Weights of a small transformer language model.
Size: width 160, 2 heads of 64.
Architecture: rotary positions, biases, untied embeddings.
Training: 177M tokens, 5249 steps.
MLP neurons of a small language model. Each row is named by its layer, matrix (down: output weights) and neuron, and shows model dimensions 0-159. Each number is 500 + 25 x the weight over its row's rms, rounded and kept within 0 to 999. Numbers have three digits each.
A block is one neuron, or neurons of one layer that tend to fire together. After each block is what it responds to, as a language model described it from the Wikipedia text at the highest values.

L2.down48:520502515521498479505504528456450459514516498471502475514503484498523494513470502517466511518536529490512500579473484456471525489454510544507495544541538522533499494503538533501467491501518535521473508520502497476442501511485465546465505514513492488509494479510471519500491427498484500498552466455479495513502494521527479490480511523509480533538547487533463503469511510506486505535510482504554464478515485493512497532541511457492527496531489510533476500477537522460499509511505502
Description: Word-final suffix completion

L5.down152:556488482517502535505503516491514534474467525544493486515494479507528477487520435484507477458502496482460510519481559504491504525510468482529475490522482503495503491544517445508516484456448470526499470506445484511512487524532489485473473507463543511513501523517528512476488481516523484512524468497504469472467531495478513481515507479557513496507450495498513540557504514535490502475487534500498505518506524497500444528532487465532491519533495490453454488502522490470519536510532507
L5.down230:485502503483503543486501506497514521529472454525473497442537496506503479479509529510537495529475485497503502493516452517504493531514439479477446541471491479513458499463480485466537454508493488511492506492480491466470536486502509540486488531521488514485510516507485502509458462436503487504529487560507466481500455514494529509490487461507514491515555489532471482530497508486483499516489548516510505541493453499490540484497478497494500513506506514463547560517484547507504549484477491
L5.down279:524501500474464529535501484509465503508500492540474513497493494469502467513535510442546494472463453525512482512489522511549492510501500512511467484496513496513461495475519476532567453529505512459494504474456505513452493490515559451483426510529465499542498527493480490510480457496502491480498514526511530504519480480508532497461559499512494512475489460496500554480527529524534515463493490529520528514504496521489495478454480497462490486526498487518506541495525503480503499493520485
L5.down328:502511523503501515545496496554519490490489511510527462501495504520458506490528520495499478501450498500507465497572549518521512498477494530481515505506481455504481509520496546509518521506516488519433504517523532514514489522485538490495487473483434502505546543502494496501474513491507477487482437511480521459430505488493461483504524497477533453479527494488498488530521565494517514478460484517488540481515523508502519484488481506483515486519481540529519485546507527538465528535488515
L5.down425:496480527500476533457545485500521546488541511492449504522514514476514475474488476496478438524481531476507500472511485567505491505504476535473523472491548496500467499524470495547500473509511487502473478492475517476512524491507533507456520538502442483474523545503530540470504496469545441475444498461517515539488525515499520499480502486537499508480479450504524494541472508502477502504484535486494498455529492541525505502485496533517507493484523501481529515499540508501487526515481524
L5.down507:483493519487536493495461502514542529500480512501522526492504540468484509482504480487497533555529510517505463462541504481502475510449497519544486434467484459484485505521516480518472450483461521522482466479508483494551543444538508500483490507502531504516528522487480530515526518489517457476512524525555460512501508452469512515479527476504492512467465519481469484491515477494505492520471511529522532500527515528491506473487470502457539525504470449493514514496509505523507494540482464
L5.down559:457443531483510509474504519490503542473490511515524532492481505534467519476481508469508487470561491531526507511510476482510532531498499485506505505459468517507504469513490519497490512525476506496533561477498470461483476508492514504488556537540555522518484498474489460504481511529494536514528502442474464478467532494513525509558506515511426528497485525463511525531560516483512502507501540487494503513499511449517481499529511516540521518524471505506495497524497478505512475506470478
L5.down595:518516477544443523494495517475498447490523476489522500466470479539500526491497520467496489493477505527499473541499480540519448520483501463492522506447447480477486525491543530461481494509454500488504496513518502475590469523494484524500511519498498513526531542496476493526487528525482474477527505480544537470503481536500491463499510482493495519495460483550522500499476495526525519541513497506515533524477528512523541484488527500465484499513460491468496454515509472509479482512493464
Description: Token after a modifier

L5.down58:571477492507476511531533498460521533523526534488524521486470498481506519547485521558479509521486497529488502517492502493447520488510503429503493501486518501507516470536535498522499503507495517500479507507469511525455507501493485483499438489458558511501522458527525526486466498491469499491527527522461490477492540482507492480493460531457539540509455436517467536475480495497482491496520479510543493484502505517479517532482521485497489537502473451479488546520472496480489495514497494
L5.down125:505509502470445523491487538498485465514509461557530479517488522468484549509486500506526469511510493526490518503495451538461484529466487490485529539514509508523510503463535503510479523534443497521514471457506479429532539486494513470518519525462546500465501481479485535500509462532510470540518498508490517529520506496491466502535483516513555510500501527477521473483489475513467499530451492485505493499441486505483507492486500493458497487475519537500512469500524491539500529528468526
L5.down129:511536509483529467472496448499498503513540473478472501492504564488462470485494530451546497467506477521523507518470482500474480500478523549505488470472501469485513530443509516487486478505513528523518478516500520497536515511538538547506476501473525465485484502478517444494566504514510453459504507490509518526503549470523503494472501512511509465522471495505501536502493488523503542514483532547460537536464485484480504503520532514508516462510493483477491488510474447502496501516545488
L5.down130:477440508496460539501507459538513496532453498496508468510493530531496475527452494510505561544511489474494514455525522559484522502513481510463506490509454471460538495504484486484497472559489502451528457498512496483527469496457489502501483482498470519505467528490509451510497509475508452506517496513485499503482474469497515490488522511530509488539509482471519471531515536553487511493496470475538551533495497500469477499532484509495496508516458491453515531481494500504540505478478493
L5.down191:507504466532528500519458480510487518496500505521518500525492480484487475529499496537496446500496489523502450516536475460489523535514492466489502444524489522498513484526475505485513468500493511509525523491485468521453543522540547478516476534518508521484532523518511497508503492495513547437492516470486500456454464542481486528509510450555501519480519486501469522524490481491503485484530520516479468481496455484511505508460537452479500480520495545535473496507501516535515483453491560
L5.down402:456490524527507506510533482480540486511538505468487501536517498519499510472540527496510512485495463469521470501541513517527495461527514499467526510480463480507498540513492528469526468465493462490468480530513484494520513505457485502504514503497536499481472494475507462517477524545557546521507480451501489485509475462487507510524511488526507523562474507511523476481541499482497461486496501502480520464532511433510474482470515524485474519467527511472497508541455481465525518439500539
L5.down584:522453451538461536528511483517502514456476506492537470487531452492543508547534521496480520542509478481493498539490504471462464441541482487488504493507469496551451485510536515512488519513494551509547504474471524550534496513499475475510513520511536472523507463499499528436506515493541500529491475460465493521520505493475528476513525518528498498475505506480503558458515491501476515517534509519516498491502516516476465457497493482507490481520492512481495487528509493502463498522512495
L5.down631:465526461528482509471479482491446508503516469532484437512492484484468499520492495486509498479479495498483520521533485515479474467488509534504506509535445533499520547503500522500482517494498480480486473451500535515464509499504471504535476505519514476490497486561525498503515473492513457529519477521561554533496551472461493497482489466469511513492442493549533505486524537534439512509503528514499476502478486480519511503475525500451520527502524497539499547518523503532507482491471504
Description: Year decade digit

L2.down56:491488499509498509514489505514522540500513543496496512510473531543468526478507503507510484512441448502458503492525508509517511528525511477532485483501501473482504479513458504505491519498455481456485517553484488527454528534465513493518513494490465503498500513504479555542474531502443474470539525486518450500511490501490521533485479504492490545459497528527478468451544510506460500494501506517527578518504503457492486502523479456538456517502485524514539512541489519525496486470497500
Description: Infobox separators; "just"

L2.down218:526552473513467494481522511495502488488525457534560469523526509533527494544525487513476502505563529475497519478510519528521483465529472522489514478486535506470495482523497506460431547526499497507500484508505500494489503491506534537488496491452538535494488534484522491492481475527477534520522496488463449501498536449474484481509487498507455483484505460505490525433505514469536491488495496505506484509486516455478492541499502496510506502484527536512477471486509459521505517493429492
Description: Year digit in biographies

L2.down468:522489477476511530451454478496484469545506530525508474463487492513476492515475491474525504522485533525497530465523532508482518522474505473480518475462490508512490512518551459484523461494500495512486488499510496476492497479570510488480536483456490498465494512519511508474503451498502516484524474487517485513527507527544481489519511530502463505501548488477476521472494499467511472461492469528482451471522458533491513477478482543547540461522506418473493471491496467518499505479484528
Description: Closing heading markup

L10.down9:494546501513482514482506542480446508468497520551506454504494460488520497522470482490481522486475488495503464519495526531474534501500531510516492507481487512528473477471496499492463472431532510454512457514483498507493494506531492501514511482478459500481474512543478495488510510498511533542521519562501528494478526479495520434510521532498510499470515530513505518512530482476496489489484504478529531541514541478517525477490480513526553525492512479440529541501553514490474475532448504
L10.down49:517510526499517457509506491514498514520497497492475498517481518515513504500506509502496426554525518510497465483461464508513497493477513532527496525508521509502496471516506462489506500558502544494529505524458491473520459501511557486522500498468494543519487507473482462533532531522544520546527489538466497531488517471482480490486446486526453479488496509484527510491499472476523523512513488484524485502458524512476491520488502565501501475505456481484568470538529479529481557520511525
L10.down164:521487561521492484505510475473527518482492493533498523507537507484510521510523480479526488501522457479520513449507521525525535539491499466502506497505539452442538482474469519500477468530508554487513505442521542469511492529452478500496501488510490476520493521531502517508511549469523487489487498514537469482509522512498494483525514540500515456504471500507492491542550479473503479479481513439524495480487583495507504483488499511506476513482502471495513510484476512465479462493458545
L10.down226:494524535507512536470475454475507492553478464455523486467492492515494502531537469462537503514523501503490446524481482508499483501457534499485534470515478511514500493472442489497511455478501505502488487506529541535490547515524555481518452507470491535468482533439490490535544523516539504529509512518491459486524492483490448511473537521491509501524540495506534446504466520540503509524477493512452518518515493478496519526523527503494449515503496493508487513483477505500515504509516491
L10.down260:508499487501502484469530466507523505493464560471495526473515499497530497529550474491502468541457495513467502526491511516450463517503519521513503497511502465488496523479479538478485521496524554494531518509518499541502491503462484505491510433482508518516520521499486556546553501473526490514524479492469482488514480474517503461512519476465524480515505531509520506538485514472506497465509502546482499529435473488494514506500462481463501528502522470497442549439488503496514538479497519
L10.down317:485491430539517512471494503503489510516533509544480465476486501469453461504483503487517534511505496481491478489468496528514501496495486479484490480461529493522460510505503483455489497506452479457579499520497507512472507499476563495491470511520500517495521463511467454506517470492492511521509465474484468499533472497520463488508487482495467511513472531503496523493529498542497539492495536497468553498534480508490567487488506515495514521515535509476446451494479539522517497499550533
L10.down417:475516526484462460510510488505418516494484471531508512541489487476465491540462520478513513508532524491512502467524546523485511493499526470476479459493538504500516488495507498520547543500503468538522502554444485508541509491475510507494490454490504534478485533492556532550529463516485497491531488543456511493506490516521491542491520518499484459499499466525463517490505485495484502487498525517479488493486507497510491449545458463501506508554507470516496499516538476523509474490513480
L10.down531:516467517532535500493467484525519458517524473509479490490485494509524492530506512519481471524487531492501486486541504512446514483468500507511508477562556513472508504442499556528504489517488466489520515537525517492512478537478509519481466497514517508495502501485474455490548558464515482539486477552488528485483489528483455434464503493533507500462489496452448524537479479519488504476495493508489494495490510473506530483488500474451524475533512480490504507469476525502473492507475544
Description: Possessive apostrophe

L5.down76:483511474477542490505530476477536541499509508505502503504577515491479482486489493495485479490483518473473454487468453465533515514533470519517528474487521497511526524529508544481482505523485523468498475537472514517472515488536466510539523520499565481476484498483494508524529541548497521501466496493525479507500476457512539506512456542439508532512512477479508496485524471512526482485470521497499471479477455507497452534472473523492453491527554533507480504518499490492489492521493533
L5.down123:537516483488488528432540539465545518563541505503511504537514460479480511464483513491493448456502526530464498508534499525511502491522524496534503483526513527469509538509470508509507522487521521533473483514466491489470496496537476535474533500468486482494498481532486513497509478487472495528502489543507527431457512483479486538503471544519490555512500465503509492480468491468523511483492444516481466494489487520538527501494518519463509504491502493501476486524478479544492487522482467
L5.down220:523467535538517490474485495482470543456477510533463519540541479482436510449474493462514474495494520495512517460532470488486562513476520493513504490459465446482497488479489492484510489476535535478535484510467521498588485495513522519543531500520530507488493486458477522518520543505530503503465506475462502490495495491514492486532480515473487461506518481507511479517478448513480484520515478483544489515468527466494495497520506482485557501487530484467500489500488505491491500513480489
L5.down247:527512520514537520475477496468507504504520545514481534511469489507469507507484520547510520504467500541524509481492543507472470505466495509518519579505475514454520522507519493477498455528483511523514511453521510476514544509495549497451534510516481497476557511461436502482509503519494476535539518490503511483504509473450493508477434492472529508496496455437474461557504493498528474474505520500513484483507487507500482478495496496505489518476502482511501477522479550499488458483499496
L5.down449:507507536518484525479489534489502534467506531502483500512482510489488534482517535502529466496529497503513524554533463467497475495476507505494469481490530543440471486474498479543494466502499449492513502483501433538446457515505521486554521536508471508466533519488502551485495509456504488511486464511491519523470486510496465472536498494460513499504472515462506488541513530501560520475484471472535512515511499531543489499500486554497490501505477486510490525459541469499491490519521504
L5.down504:496509501504492486488513522474491534468515528504484511505492497487496485520471504458499490498489467482539514523475529538518552529485499542492548472519557517500513456515483460479494525501467518466522484508491463450485536471490497531481454536462514503476517454470461453539512514503495527491500478515500488473535513508529491486527516452510440546514521524497461490501523517505540532485494506550486496463505533505510501508525509505469500493506495486519484498517487501578555500499538526
L5.down513:468504497534471534459512501487515477482469465508506507511551513509439514496483476489519492534535527481519467481536462478481487535544555500482541505491468488489520507489521486527473480509546504502535504443470484511535537539492485497510542514466536500529483503492489448454519545512516470504499509479532498517526482500498476519509505508498495488452464518517482491481503463488541483503495496525507511460539492555477496537487473506528509507498516482467563493504457474491496526502467503
L5.down517:482500516484476522518501483515539474499481480480494493463506452491506508546507528507485516549506480496501466543449449483509492507486512472489505489492543522519533470468496526493472507555492541509498525482493432508447463537489501478512459484511513527550508499531512507500461502505487515516506511521466472516502481455543531483491480495471505505471465511536508530529469516517522488497509526504535507502510521507498471523502535474531448599503518499479506505512490494493517472532527509
Description: Possessive apostrophe

L10.down36:508463544507497509509469512495423480522506511546507496493507535540517468506502476516520509495518498548515530481522528480475510490513466563479469491532504492519481486507530521451497480521493506500470506488505514487467502478470500497509510473487504502530517526480511517489521450512528509531514494481534516449531467437497519448508463531443514492497516477493493486555486505509519471470500468539502496505498441512518516490505487437483508531521473490516487448496535521477473512502473530
L10.down148:543487501484483501526437519508509524446485493501515489490489505506516490512452521485522484507506502538540510499514523530508526454533519500510481471508444470485459502504494503473492470471508524480522497500473477497443500518494516498521469490506497519535510515496499531537515446548491488543496506456490493541497467526508475466459528519500507504515552464509495518512543541521514465461526551516545463490488477507479479461512506499489571479486517528517508491472470506475477465475490523
L10.down227:495524464500546493499524493551490510522534541523531527472511499512500504508486505516471477485473505498518516543473478552479452493537453505533477480505544480503504450493479504532489545473489490463525456523500486502520498473496525503504447488527505486520472484543487520479515477537508522493521524508540492467497493463499505508476427537485546505497495532506512495511510499466530548484501467517507537493518493467490479497489480529488529504558498484476461491493474518566513479506462496
L10.down389:486486489500502447509459487487546506481543524509483493481495484479551519485484501484526481504493484508548447531505485478484521511522507533489512497509462460478510540500534508509533499516494505504535467492461494496501477494476477534465482489554499524524496473483489525537530410479513507525502480544502503497525503499532487506466480478490442481509464474517510525449499514529542556518494477502518511492520481555466523514468477512507472504523555491499492494485529496494490521466514540
L10.down457:468440512498527499488464524423502511497510480488493462523529531509521520486530473476525523484516531542522515478535465489497487471475490505511494464489525480476538496498457497482466514487519508532536515525509513502512529470485522486530512475508471510509507472495520536531568519506536476461533499526435503454490517511507490505481448535500492481504550524516520500463484507505495474535468493516531513521468498492494490508510492533493487504476495466524516518553497537462522509473531459
L10.down550:502506512535508543493481485494540534510496480481498504502516461556548537477460518527540493521508500476508492543484454523494527498498480474488503554503521479485492500494509513469471480483475477475504542503525515495515524472480503477484488485542493486501505503530489486465480439553459462492483506490520429491565472545477501482474481506518505512491470497430484495506534505488521505492535535518485489492467483483496481501510527502510474541492525495525538473508468536479497463511533469
L10.down594:467500488455471469472526543508490522466522516548505516548466495481504500482528519507479495500511505532492486495484499487496513513507511478437467514525485485463561488521515500487514501496505495517517516499520500505538466496500527517507503493457517518496548471448476552475516438502466526513529519488497486525522516547497509496451518504494461538556480521503507479490493495508497463459520496538572510442459473524486506503526476492506487501513482518549456487511525524474493485508518495
L10.down620:467466485496512493530464506493482506477497544494517505475548514526442514420524553498467485535477493518485469483484491536525469473509506533526493481510507499485512479509530457481507537487496475477499516485495537485544504481484471494495504484536482547530489498483473501492457468512502532517506524476502525479484517513523544502504520464493543468519538528513477508466480530482492481538500492531560543511470521520516498486558500489500546509540514515480534516492481516478476467528512519
Description: Mid-word name fragments